{"n_kv_head": 7, "activation": "geglu", "rope_base": 19400.0, "parallel_block": false, "lr": 0.000839, "lr_mult_o": 0.807, "beta2": 0.99, "schedule": "wsd", "train_tokens": 321600000}
MLP neurons of a small language model. Each row is named by its layer, matrix (gate and up: input weights) and neuron, and shows model dimensions 0-223. Each number is 500 + 25 x the weight over its row's rms, rounded and kept within 0 to 999. Numbers have three digits each. A neuron's up and down rows have the sign that makes its largest values positive.
After each neuron's rows, "fires in" lists the words (lower case) most often at its 100 highest values on Wikipedia text that the model never trained on.

L8.gate400:523483569524522536484509489483507446510504524519488463505489505477488501492484522563502518477514496486468528474564477480460513508497494530525521474483500512486506473465497485466466512490514490534520480508497489538466491497513508482530506520551492498488512515491473492505500521535480499490495451489500500527478480513497515505455500484525489494503535504501542512531542544476493477491510479518461481474514470486449495490529463471484519544514479458484518497537455518460513510501523533486486434506476528490528508519487511481463526473492494510496513496472522490469512554506479469469512457472510537519480470570527523510431560493522491496519500536546499463507488536511508483495473
L8.up400:494494497496502510549487446504529515507497499485522491505498473477481508526479531513506554502476499513490458520474541467492474513537548520475487527474505498469504550495491515502504477478502519512497475501530515506544499504490475495544510502536507504516488527506470500485526536529501431519463504461485491491522472513459520502507557501517515510494502539512506477490495525512510485487491482475536452544544481514484524506540447501511510532478492462464478509493475546532502528489504530541487556492492548515528478473503490495520521478528431476507465493498563466488476494495453490532513506516492474481519539494463497537462490480469465502463468476506484525560479478536516492511508
fires in: "m", "years", "kilometers", "meters", "km", "mi"

L3.gate466:480523498505513492463515489471514471491487520487511503478522497437472521532506553481501500496479523502479512475516454496505464466507504511491456504503512473475461464465550485514510575454436463489479507553535457509444506496508523482516527538487513489465470494477497467503571495567500503554466485504484494478470515447462501506505498460520493478487550497478512526510494539492493520502486464545468474496538534498480475501513498498481475492500478494528498519496490520514539493501520459513482476507477491503516496497500471472489526465497507524542484537502443518492510490522452516519531507487477516527522466512499497491483488452459477513519503531508500513497482505533500479518493
L3.up466:450531490495496518517515467488527500460525513545501483500525476489480465505492514500501476464543478491502511481521496467533488490474519519479484536493463539493470553482504471550515519517494525497501520508515505542507513497522549486513526506456504509471463511481479460507530530494549494481518464466494507455484492473456494498501451510480517508491475544455529456482506505502465490507472520517493508560490521544542503508514492441477498499491514516484515505520513511515499480504509471453486503500557497488511464523448483473485509494479549504515514483506488516493481522541521495475495502533463444511529519488511452509498512500479520469557503467484452565502512496509561484519478
fires in: "also", "this", "often", "then"

L8.gate287:501455496480512515489527501523473459480517478463549536509536511527477469496482510520515463480491541470491490498520523521498465483548555521479505509502514491500537490490520502434487532472466493495500475504488454547524460494515480485524467490527493513473490468469480440519527508523524537445525486485530529498467515481468511505505512476544500526520515495516491498498494519496529518474492468539494523471503481522502513459474470472494488516559532501483523517513474516476483480543494524476497475499460502502527475471513467469482492486468439498531477456504496504495506523515460510522555475537511521492511500504459518497503512502507474476526501545454487462560510504466541516521510
L8.up287:527476544487485535504514496473517496468487527545500512450535493499534471488505545514531493490463529524490510510520533539514519473543530509487519504489509490492524496493472506491509512508518470440514470508506438505516482503539529553520519510504462458521498474498501510503481514425507531529510523512469460507505500496477494480468485509523505547518551515476536532533525536521520499509495561516533512470456522463520509524494496466453523504481534527490504532575480479511511482522550487481478478512486503507551476494542459505485483559505493525523514512497532531514497459520547524494503526497471542526479480514480522501470513524501486505524486487500522489498488495528483494507493
fires in: "this", "each", "that", "one", "lucal"

L3.gate281:490492498532502492493511470520469500495504469482477542491456457504488504505454471512473515494525494502512499500499476474496528527494501491466460527509484486468487517530519516517519546478486512501512486532544525547524515487518513525508498511507486497477499518474487447515488446475493449494497505536507476478521533529515501475500512467516521486535484496498503529533523508494487524468490498483519501516453518463561506492484488500479511490527520548492542526480464539462535448500501490522523465524502512558492489506465488501480507516480548554496531528542490478415536499553485507531510541484481505529500479503462470497491507517473501482498516518494453493445451542459517534480479
L3.up281:508511507521489519545486478470483471461514494491514553474489456506483524516480500538487452499579474503487519511491506516530414512462502464457483476540506499477497506516500472514458529540489441506526469516478524493478534526485489477460466548499451491478500496480465476512470484532484503497481493489480472484484506508486483501494491516521493499510498468486464477450480498513508499491512488516535517477490523469507494526486513522513535510519471497496497502474468504460508481493508483484474495453533492491480493452442483501512481512476502484450476505465484475476496537514546534480499560469515491517490486453477506520485482518525517491530478476544454451486479528470481517522479
fires in: "by", "between"

L5.gate153:476497501512464537566503502498465486507482524501507483470528525510550508476525486486496551494493489524488467536496541460478489490527515507476550486509509447469474507515491511523483527466524509491548511520478482531462446510534513456523507500523459533510478531472512475473467469498498502522494513513516496504480508523502564505518465479473519525494551510493491490497522529460496485477456501497536518531527489517439522497500513492467540507508504507544506497458508485466514468516526501495476482520451519523525488522521546516426502494536510542506479498497517498525504501503518516510468550528477483536518529537450477499447489470543529491482490509496457494495513509500501489505519
L5.up153:498473504426505505501543530532477449497515458524507471507513505485517498535483490461497521498506459532502553470506498498472483463515504527501532534476536514538475468515521503505523503542527558505512492498544505503489472491478465521519494487481478512483500526463508486518472482507513425496496477478502440464487486486457509472483485545467406465498495534509477508498468528500521470492503550490494493543498512526530507494501499519543524481503525498463489477500521518535501534523480485500486496477480528510492491508514449486519473516427497495515488483504523523510485476521512529511533470482493526486483504508453477473491501475494518517471518513529489494530499476524495554486460
fires in: "well", "much", "2017", "win", "particular"

L6.gate546:462530509513499492488497526485497481497507533521504502509495511482518526467523528560457535540546484500491461468458526499530460444521463493524517495473494505473507498466482495469497524528497503476507433542479498533527447475495458468492502498457462466490501504482463480491518480507507525528474506517477500520524537537472504488509507522459538508486475543514501511534499481476548452523494481499538472506464514490510518499505499496490516519503485479512544477491514499436491461477492516524505451494490482490460496485515527466485518529548463486488508494522493487514488513501498463460504485532495530545460525457490534506480557510477476466478523512464487464494510481498509511552475
L6.up546:519493498503513490512507489462535530482474538510495477515467481514500525478497513521531471511518534536539519496492510477538503503489485507524520463482502536500495537511520482519493488509493530522466519488520508514533493504501500504486473473455490482489527480483560481481519428506470530506523512522512487454521472519450519539437462534511466507526535500457509527462471528512534517497485498545475526490479556505535513488515486489520499489496488482525531484516469563515500534483494490515475537459463515491502469505471492520498528497510517468470574532451477527493478448448482509511512536535498537473519511540494508541512515520510524478479523476504506477505483518545490503490535
fires in: "located", "utc", "at", "situated", "code"

L3.gate361:518506528478527536471481533522496524485515486471500540473527489501473502516497487508523511542510503432504504471473518444479497469494530517473535509475534508493515496541484513436494518491456464476527532498459467554492477484527493555491496506509522500513495484485489484489516500468508498487509508497511482510517568500503516479477502540499558518489523516562506522524503520534501527473524512488477503449464483543504457453479483483481530486544487531477509526506478523473486491498514499489467466471496503484550469487484505476477519528483558509490500535504518512541494492496490498495494445493529490475475508506484472484458517479494529480500537534475505498518529475499478538576479
L3.up361:521456459496517509492463526508530500506504506524477585495548525449478512483480498495510509555479509514526488514485494501467527498549471507483477526468507513511487489472459528478528486502550541466460499473490468524503475493504545542534524462518517528516468452529468514491494476499491522453535515508530486481499549489493487511471491533455529535475511537514499503515517535526494501502486529488512489489483482514492509468512494471534536508501484547478498508501499516507503497491520534495492509446469530537515491523504495503493499473490510484478543530495500531510494507532478531487531504524462472458512510523512458465489480532488546548451508460538510517534488475543476516522518
fires in: "one", "each", "this"

L6.gate339:479489483513498504522501505504486476514496476495474467514510491481502517516523507506475507550503512523521506527438522477551491542479491495499494476445468482541489495483502487539494497470479534515523479502485465528499515503503516534485439474451557512518527472491479501473537496517470519523487476499509571506535506480518508477491498486503468494508525504516506504509509529500457510490537468474504488556487476524533523518458443506535484518533497489461480443510510508476507508491552510468467481508499494487509504487481505509435504515504492475467515500459467517494515457499526494483540453498469526480490509531464465535458484494499510493511507471475526466481499559429539529512526
L6.up339:487481491521467477538493505511474473454530524513486525444516503502442553478514461499481488500456488506493545512522524505531466491483479530458510509513527522512485488499555515518487518494474566544465517500483487498488527533483503496491512534519510466511523473510531493496534470518478493536487501481513539519518536495497506463504504506514503539504493464494519484464524499521514500503512479459494523486491501499495536459548502512463505476524536497431491526548541493494498542489547541516469475513543518512518530514519461548458472520499512498489484488468489510525491472513503488494531532521472458543550500520499517510509489544474527528473485523494501477493458543533524500524523
fires in: "to"

L8.gate357:479517497514509495458531521482519458466459478511522478474488513468502514491482525520512531508491495492481508524539516556492493533499504546498511520500514483512557486528485495487512522502447478571533509525530491503513467534503540483487530501514495480538486461497498499520527515491518537500522481524494456497507487464499559489495492509530487509496513504486497479504514502491536435481521502465464520480529484527519478525536466437485466509523508474532469492467527498477489507534518548445459503505465476466524493512495471493463524533490493515494462505500521492506499432537504525554575536502533513527472474494523484474486469504475533524488511513485525502534494516504512527488516
L8.up357:493506483549511496471503481476515529511515480457487477540518532459486492490501526533487477498538461521499476536523446508506479530529473516483530498502468552499459438485487433483498545540483540472498492479530505508518461499489535519504527532493576486534485517491528488482494488484484513552496505519516515492505502493503517486498484492480449466515479490516499482521550504530507494484551480495460500464496511498502489511531477492482474527486563584476460486488539494474445529526484516483525528506522511481497494474526482497484520481490494469510488489463531513495537460501518545491551511501477513477507533502478532470489514493521498491494496503475518517508478521515508456511486
fires in: "can", "may", "to", "species", "could", "zone"

L5.gate22:448542527544488506483517505504535506476490511501490540494454477501505528533539449521548532492514514489510512506495483485500527504510457517481513471474517502533508485517497493499531558452521478474511522553494484479491498487498494523472501477506479525488514483483479466522533519543503536483478439490514528501521566488516499519509474520513507534542553503501534499480528517521506513451508507511472469525499470546491490465497502478548486488524473474462494475526511511512546456501508498494485488520488521479491537502545521462443535482520518498525493536464471500493492488487535502452572493531486496510473507493532463451493478515495513464525517522460524514519522503479482517498506
L5.up22:461493506515492497447492460478452513496481478490541544478501537519549519528543522506479494488514460477507493520507545496539534538490510481459467544507498495506516499522493523499542495493487488501529545508466502522545527524509489482504499519516479471469515517478503470519486472551456499522539509520482498465525453508514505506481516498527491458525463482545518475532491476488493479495538457454530509495515504487507537466538546473487487519523459554503521501496543500452470480511503465489517483544508488518477512538502509503488491535519522474558516510504519511455503535522484475494554510541510468532523502510507501492517514548477521480501520528519519444479489491504512479491500
fires in: "to"

L2.gate494:503487509478526507480474493501479525469476499465477481540505500500512509512499535556528533496521502500534488499503491495501452503508471514543529494482448459511465484500433540516508514489538495513482462506547530475536458456474488479551490533501484479477506511483483536513553516531531541522524466486508487474481509482497540512505501463460473535486503515470494528431443548491503469509491493514490458474495467522529531487490506520519518521532527509484492510526480555484513507501521479497484494457440489512491505475497521514498494510449507534481522444464461499496500519533505475515521500487520505489504496537509521492488546513502514469480478524464485465508505497539505516508551
L2.up494:481522481513482476535512525519496502457485516524510469508508520474500504495490492516484466529490498519487503524485465501553483514514537475502492446463464517473491525504503498468541432512489488470526505500481463460465475485499500518538530508497517484436548501504486492463489524533492530523512482528505479460513462474496481517528480489480443487519505505551540517506521491458483532524510468508500470451459518497509443486508515489550512506515484534492473523504540475454477508500517516552512529497494476492468478518562490493499507492499487537524511520496485498513484496522511551568464487505498494503488477518531480535550479471526454522472515472528518470518490520515513493538481
fires in: "its", "following", "in", "hits"

L2.gate151:486477544527534476488501520484497520498489501532480437480505478494559507472485515515483507503503490473525502487487523454463485503490493498510474507455453518496493467530504484447495484527502522536488524484512543521513537445536547466529480480512537491514482502502502498501510505479532470501500440518485503462463515497479524522519477469468548504521514530486536513479482481483522540503490524490460532531488512490488467529531508542523455512522481521511487500487534465506490449486549560499517524548476478481509500513521498509488488501448506541491512512517484491479565464468500531527511488485486482497471465540492533468464491473469491477495519457486505505495500521559512516511522
L2.up151:529473514572433510484548491527526532549514531475466520512515481539518489500492532509540516509516521465522462483495494540546478465507550492460467490507518476528517492470484506492524461543485510497514504496480495484498481512493514472476454488544520504448500481510477508475507471496492509494475482511514500525538491482513533512492520499559507492506505544517471494479513459565539448476469519480500562509515480519466499465479498477509495520440500467492528487513518506460521514508485504506502491479514521488505495501490503508497455492525476487519479499490490509497501476485494554485501523470537511494512505507442557494504503470484535470506491533460488515476518499479565525521505
fires in: "history", "career", "playing", "explosion", "cinematography"

L2.gate81:532465551496523507484533469535503514512516478453469507456483453494526479520446513468489503485461513525506494557507498482489504453498482493458464482503485490483479491504488527474494517494460486506486462517516514471461469497504477500512509519502479480480532471459513477545524474548456506528518494513490532477502526488510491499466506483490509534527547500483497477492557502527504530514468520513504474447510526475502466438469504508498512506540492468470517493499507497485483526486527472570515517510489529521531515567534489480525492473479470512511527504491498471470536477473519507449507490466512482505476556506533489486502500493480482510454511455523496448462499515526522489519507
L2.up81:500567488494501498511551498534471501508497491520499509490506511469506498529467451527486474516505470546507532523483483477500466525533483484488467516478526524460484497498510505491497503510457528519481476483484528497532485562479540542489504516483469538491491488469524478521482454475474489474515524480485457477504541496507490496490448516472515496434481510480472455531468516470539494513470479474494519499462499509497465481519546492546468509498499553500503480504512497476526519460500524478563477507509527500504502475478500555516503578489472540503509507503484502530499498540500513515464501503516458489510505490500450514556532511514525477516520473529502478478454533489507509538512
fires in: "after", "between", "before", "during", "in", "from"

L12.gate506:511513495523518496502485420504443506487516462496491491494513511555531541531458526472501514525501498428477520465472520502532503494473514515513502523504528518511474483485529505484495499474472549492494535547462480502502527484514511492517523509474501531529477512454508523521519472497484489475446489487548499481495455458491528459516466494482513526492502502525532506516527509546477496519495510489471472483555473466526481487472480459467471525520490487461489484482496499516499494498491496494494495467499510500520458497509534535482510501496472529531501483465479479480510483515520505548497541498510500460487521484517517536453482490478471536479531475493442547469481494474561446515510
L12.up506:456488503503536499490478518420524479513458484526504500530488512468524504495502513493475487532482471477495524520460508503519495492535522532510515465485485515536515466466484508470522514483503489516496516570482507482521496493463534500473519509481475515486466490505486497490529509546457483489463475480495489484492513471467497454502439514449467487522509497516490472534478495477489486541483549474488503500502524524520562496513539505450478548491475509508475563486542529496512493505487477504512451530509490523531528500488533475500509483541508476547549493502560487471523501551531501487546505528510509487493479524468485502517491464549510504507508482514467514506476529497526469498468
fires in: "by", "with", "from", "to", "at"

L2.gate290:490515533521487547507461480533484491483493506480533478533487514490469543508493514536496529522473489521514466493497512474459478478512487498492514485504493475506492480456482531512486535451496491538531468492468463509491494478491531528507482487500480454512445516506493493502497524526450509499534484489553479517441535513461522513508520474513494459521513556488532507521509469474545499507492483472507523511512465444485516483524526454478511550525490455515480482491494491528514526488524518522544476490461539485481499530501461489492550504469531510541460521482552509488485508550517467477530484467523517501515484558527493514508463498521492502531517490507497452490487536544477499496474
L2.up290:465469482518483498508497504530495511498528451486470504458522499499510492471470543521497470511466500480512521484467545520446462458492511506513509497509492502468515493542549515537480470483526512503460513475495474499515520476442476540529484456523520503533494498490532575467547517512491481535531487486509499494495489436443489512533479520499503501507496511465472518471494497567495498472513486456496479484483511484480525453472503527474523541536512498485440485507492507505491501480478506495459502504526547510516490533515464498521511499535512482514529512474461550490489487489496519480481478490547489533492473497516547494488501534494483512486495515513513474506481496527504568447519
fires in: "m", "june", "meters", "males", "tons"

L6.gate320:478488493506482485546549515495524487508493484505489510514467494520511518488495461502505499472505483467479508528516525483478497460531532484494539442540515496503480504497492530506479536476486463473488509503560468523492493477505522511536484511518500543424476477476506488496498491504459512472488463541505520543495503503535517491542524524440499503504534518540461480501525512446530469503463507495502471493474480527464550473489466515491497473511467502477534536492527466492481512496500498509533455507487495484545483509512543467476541503516509500485523521557449513504473524525479495443515531507515541467475494482474485464528498555513507498528533458472511512513516529497485543512500
L6.up320:491528515523498532525527484445478487530483472514467538496475550493524534452483511511548486543506504509529517450520490485502446468511515514517462472511509510507536491515518514522493485501494481548488545515454511546519476511485543434490507462494505461470487505453491526497497472519484500506459512507536467498514476547476484470493510483456483517486550488504552493516488480495483521523512504526491522453464512506487499499537497442488509485520490502476532472503510481488529484513487509490498479498536479541518543525504543517499511531535553490510473492510483528511501512462519495498475511500494524530495510477500530491506563523512514503445489501529462496455499468519483536548495
fires in: "at"

L3.gate422:524473556493520488469510520512453502537496497417540506489512496502522484561488509513506536521505521526494465465485498484479503532476528494485467535534524458470493441498506486504479516499511524486519514521495542533459444519497491488540494461487485504505528500487482544512437493544491500508487461453493482498510497496485510534500508475505513551483551508517472508496524497521517515498540484502487458469513528483502527473517496520483475490491492490474472528489483523482474507521472487533514522482524461457486507515559479509492510493449487495468517508533549479519497506450506491518509535512550518505477565491536509484496467515503455468475512510509533546491495484487491501529489
L3.up422:471497480505453544564472505509462487454489506489512550482484496505520481542496463518486504498557561531532491501500468516488541519500561493481508508488519486489512521527488496528474442495494468476527504534470509500507510512495531476525467488474487523485487531474474506522486512519477501459551467481493476464497487491502526527540504507530503506492502539502478475503513503501501483514509460517522520513541488470500439535532502486501537477439490472500491490464514463511495458512526501485482529500525520524453546499481510533465487499508538494482527460501535455482530488516509546545530485513496518538540487474464477494476521496495478504500496480507554524508504483497503500511441
fires in: "during", "as", "under"

L9.gate144:502525500528452495475480519445503496542479490523486532506511517488508531502500495535526522520449491537457485495531535522534502485479492456478487524488551500536502484456516524488509505503498549566517484522531477549487489522508530502458530447488517525555500477492504475493503522503446501491496505495453502495458461465479510472534489499486496438480501499509502477487519543480507532469499523507454497523545526526482485530467487481528503500520521526464480462511487487497507471550495507498517457495502513441460516494538494523497483479481502488499498499506526472505482493533495510549511510521506508480512471534459510482538528554493456501498511490449500527521515487494514487542511
L9.up144:464489504480554448518495525478530551519485504528536506475519538470485549460513521450523490476503505566521533481509528518449511434493489503497483474489495496515479480525516460518526528492468503507469504517515514497494499493495542512518546513505505509520514450518525560524477501469479482490494527488500498463503517522483517491501505515483507492503489486488492480485480510527533484470494565504515480520497483523510520526493462480500510444549470505441519486473557520524536501485540509520516516533537479495499551478502520496492491518497490523530522496493437487515515495474492543493519477486532520514480500482509446474475496520523529544515504503443520533488482529482503501462521
fires in: "can", "to", "could", "will", "must", "may"

L6.gate296:518483497511557503521526527548468492504503507486506502473487533519530497468501524520492516499472483557484465481462513518449525479510526509467454447498490492488503513463455490468519502481528461507506470517501495505446485506513531456526502511465467525490447516445484490488456498509460519473482456518492497488516530509507532486503488536535524500546527509513485531484542531485493497502479503529485488489506491511478492463512532486487521507520499538523462503521522428540503455499553474519483478575474483497474504499512508522451485492519517513525496475466520481516538513521517489479505515508552493447509471473504482481484503483488469486489473510521506536501525533510473522507543
L6.up296:530500514525501495529524544496514457457486513495500520489564543490502463466478470536524500500502470478502459484471520514507539496488520487444523515452460459500505521484503521489529488482514479465479470525480468480469472481508563508531506542479515518534516502533493492486514502504476517487453486507524517521495442531501507546520499468499470509471509506460485511445481503536491509491511510533495495501488498483506511528448499489452485532512518533474514486496496483500485451488503458475481557568485478517539446536504522500524478474490553513495499485491496509541517459494504524505461481524535485522507522496527453499458485553482500483498491500491523471482507497479487496506473
fires in: "in", "during", "date"

L3.gate295:473512494490519471490530492472464517508476464506461493451498475501554539516505529502489532519458459522493497488495538515447470450523431527531491532474525499488441477539488513502492472450483530529498497506487504512495496455477496467505512495490503497498468475484536504473474453491475493503516501511514524465496496517479487514458472497530528481484521530451512509495517503529506562516512519462528489490496532447533500482510543517520504513543452495481493464490539496498513489450512535510534490485473515522476490477486505490515534499573475525480502501505437522498485493504508502526489541499505475518494530493522533524488480531497478485471512475491452472481531498528482513515534
L3.up295:472500502485508489498533506493515484560467500475515523502488499512490509466498492529497516452505530522511508486514516493523505484493469534471499498495502518497471517525517477489495513439447547494503510553466524508493475492523486488507495531535561510459521496529451476501469485552532490505459503465506490487553479507485476440471490477542480468509512528504458537489504486532464526546534519517475488459475527473535487484500496495463484483526452493512553527458502486467491500456485458518528458519511483502498498457470534550504488496529530511464509547530495492479487501505466472531532488511496503504508481460500505485484496499507471477470477466489467490519545541472507526528499
fires in: "at", "of", "in"

L8.gate201:482470484505532529504519459474495536475498475491536504482504495452496499505505501501433534492469500508498513536462523501487516441517543528500476518522496507504473470544465472514465446503487503508454521529526507511506468498490494510526527457478509517521483473516504509517541493531544478517514494460497509490517527514528526501509496543510515490547515491476490549496502509523521492510469468522473506479509475547480538512531510491534511545532517501492485525523571483489504510501532525520506470529468494510508546515529442526486487508446450506504463488500450459520520480543497479493535493537519539439518494492504493493447508531483475506534469510481478528476491494482502483527506
L8.up201:468484523489505451499489478504525540525509506524482550487491531530468511509481535539521489485466481533485472489515508513516499494493501497506524508510535496499482502508520480506514467561508494539491506476524509537455524495535532534505481499494506507539504481529479509459496496516467507527466497507483522542510528486489494501493524506459477499501539478529508495502503489568502495508489490486443476541491527500466489469492490514503514487509453566466518486527494525468505516567505498480508473512515510489538556505501499523490525552426485518537474535515495516481523541532529537518537464492533491521460519502521521474505539484540495437455475525489525514532500525504512513544481
fires in: "to", "can", "will", "would"

L3.gate276:452477485559527508530502489494485514542475478491515511473467528502496521497527468506508483499492491540492480508535520519466457491509512479512499494522447480539458480480516478525510485514481482485508507499486473544466517518477470474432505467512527497495506483499498471504505523518519505532513492524495514479508500497559534495489516506516484503568486497479523508513458516493490486482519484508469527586530477533490502496516512482513539452492478509494502472507551532490493452522459489470496452506505494479470521510494470489484504530550507500538503456503459451493496505521490502503583538495467552498520495486498502489477485549489528527499472501488517490474450500463460507478519
L3.up276:493507513511512501505486517510527512464492502516488540493494524499495509545489477504523488497511510477446503506487507448492496464456479479462480502468509445510464470503493481506539491515473418547526445536508509542479477542535536480500512517522427488493512470510493531510492501478494539488491527514547533522519500479468506519495520482451464491465490474535523485532494501482491487545501526508498520500439495494467496473441486475482503460543439506509513483484494499463500527548479538492490479490513479424501503488476482524484543505500515515486496501456486506535502520481494515483512475477494451486515512544534501474507528507483476513476473479485504531499478495484524485497523
fires in: "would", "will", "may", "can", "should", "could"

L2.gate462:476474532544506538527487464471476505489494520510499513506498475517515488557512480532475530492507486494505464532477471537515500499520451494493484442504489503484517534476524511493488517483515500487461518496519481512451514517447475459545544510494508508510494496486512481508493474517485521484446482510504498492476545496512521510520524452516531481531516515482525510509548497496522525522521508496468548534510503492496510508495563479472503543501470478478490484581507476506506460473482487512483488490476530549458492495492538525491489450533514503540521490463486465477505539535517491494544511528508453517462467507511533484510488533537518485517497494518480453489491574473481532491517
L2.up462:488535543489519484505515491504495514492498502457487504540525442471506515500487533520480485512508491496483457484490504503458464462475479468489521518476520503485503522520497487440507493507534502547503453463489473521501506495491492458533536503496515499492482510485546515528435480500488535470510502526509529548483529508442491498472529468484485510501534483471457484480539464513519519456466466487529518446521470503488530513475475470472498471523457483491471514541527518476496540497517469528508496481460500503447488511523511512517490546509436475485496515496516479498547504479491481482464487545538494542453531527502506457496502514489487470469487459517506496496491471520491529538505
fires in: "of", "de", "for", "on"

L8.gate10:530455534499504516513475500489430486494553511512503516470502486495484515485513491494495528498517515472493493535539484483470497487493532486445494527513485526506481499527497512487527448493473510524470514452501484542487482497492457502536496466578494506497517510489499541489460492495483524459476481532509537466504523451504524502528495541520481540482509515484492498532473529505478464487568506473517516487535475513469492545501509475428501499546521563505528493489519557486496493521508501508491521497493539495486491481544487494502528510454492480468491467464495475489482508543517484470520505487469451479505508493483503472493501499538488483498459536477467470523513501534466478498542
L8.up10:494442537504462507520490481563479456481500500538518534513536496519523559525512495536482482531511545505468475521528493553532529487545511525502527489480510489509501528493480544502477525465458526486498495488516541539504470537485498533504533506541543522485494504486490468470520545497489514510512533512513463521483454510516508457488534492488500536542524505513521519523512516497495520503529483522488487507526456477508472497471480476519475482481456502503499528501476529441509492521486430489524508469533498538512491486513486527504497480481543483521525517454521489518530472487521476465521510509497509512451450529497501479492498469510474524460466508523537497483510519517495525500540
fires in: "one", "a", "each", "this"

L2.gate397:507488541548511532504506501529509498534490486488489444474503491509526467491471531531495574460511512503491483524491497521498472508499523527507512477474482468488482502515504540526482534458476458456526490519495493467416517483491510473555499507567534489457487540466509489446480530546473527514468483461525507513499468455488508522491477441528524445482499483472536518501538511488484536507501502545530512470496497483525518461462505493484495509534479496492461495552498500487490486468514510496540499493455501518486498471516489520498501455526516484500517515493440497485541520527489503485519519471489466498502501511502514506529468519481467510513516511538482478493492488500477487525512
L2.up397:482463488520495489530529523522506516492510548507470462479508489520514482484495488532517486505497527465511518519460509494531457456505489533480480462529498505516556496501520503482512501478477488472450502501492487486475478528490518456552491529522541489482533527523505530521500492526492511522502500490555473500494504485459504492481474528524523493499575485481471493479503523539469536495510526526521478476472483479503505489471515507517493505530514517544519568541504556480478501459532479504473443520478475504492518492505503511527471475474431472485506504511488501549502481493527566528474460504537495502481470487529486483491452511524505500547490485487480490493475512540510540556503
fires in: "in", "de"

L8.gate513:439482529486510494458516529493479506483508520478486521481542481475480523516488505479536486504478492502504451503523465512497504533489508500486496524540473565515494510504483501469504492523444516515471475502481495498474457486508507446499521514493513514530501541541501484476529542481471545490503450438475470511531494500485518499508523502503497497532531499498520510498468477481498517454528465516514559510512503540476535543541474518503493468519519510524485528533518522505492484507486474466518452513533504461514524530494544479546513568506474526489491471529452483524517558513488522526506517509489522486495505459471492495505471509500490459543497524512486509538511503461484501549546
L8.up513:532493475492519531479494501485513529482497484523477501496527483474490474503510524494516483484506508544496531503461533481522506535532519526470514482511503511526451470482486504499554492521505533535475462532511480450490509530556506512508527537514487489506528483513505504505481460482521542466487484476524504457515480512514505498452504480519520481513507511492515501528456478543484510472515467493426511523455527488507457517511553503502518503520517492522463493495499497507551500527515538528480521536474520485525568514548471503490513516494523492543506439475530473472548474494447470517494489492477534508503478507456474493543540463539486509516538495514470510498508492473462491529536
fires in: "would", "will", "may", "did", "began", "can"

L6.gate38:503521525464522484512472527507478532488520483517524487507509484526534498499525534438478531530537503466486508487483467447518477523486481476493501487466561480467512478468457517478493510516458481527476463520496480484435483469466517448552526530488473493474523453523499519511479522487469479474505495504469476487477446529495499497496452503503508472492529502494479544509539516470497468543488435493518549497462499514492489486533531489493472495487506497528518506508543483514529452530510487488499517494493532448463534467503513541459485494477510542436489507488473478491478538528484483529511506483509511509497497486523504497497531483479518504496471473506462523517492545486513489516492
L6.up38:506498530513512527460481496466508477476475474495472484496520477503517532518508503507509515523544471489524518516494557489479515492519524501438466484544469473497466515497479462526531508512495543466520511489562451505477542485526493462485458467464519472535506505551496463521484456547528461489537482516520542425521517492495490478498507525495432524514479501490543497490475532534498531493514484474484467481508461527508515493517510519518495493457518502493475493481538484478514500508512521495502496533513500519507480500465492484542508476474541463529496526480488476477530538505507486472518503538501540462486534493527518510527483490477497458472504527483453479539513512507505462488483
fires in: "then", "well", "also"

L5.gate406:510505449458499498510523522495512497483519466476449456518472489525548483527507467493498477512502478520515472479514525493524478476509490511467539425523511532499498491501541482454476530477524537550497461517540462504503519497487504500471497514484472471488475484459542505533474462483516469548469479508558551465530464498473525502496493531490491476450541521519488499487501490498509491495519472507514503468524522449490482478531522487484494502567449502472521471527505467496470456545507498529512437494481490506489501528490529483500471535526466496477502490482499504496506502492516528446523497521532493517480519490498543481460531533499489483477501497483513508486509543497486504536505
L5.up406:486489501517444501442505536440488499510470511546503506507458520534513473518487496504516495515497533524510486489528507474487491501480477493510511484530458456480484485462513520540499518468524513462450519510486503474510505493504452510500512517498480527428535525467464510502447495522449514508487486479540513439478511505513461487543503519514459461539463480521494477496498491468458460524540489477510502500465474501503500524533556535493506506474447491512500500528483505457469518477479494495505505497503471520511506507468523495484514524499522458501550482501507515509459490531515521473526525482515508498492572511504488459477507525508519534475500472524535477477481528533466523520507
fires in: "at"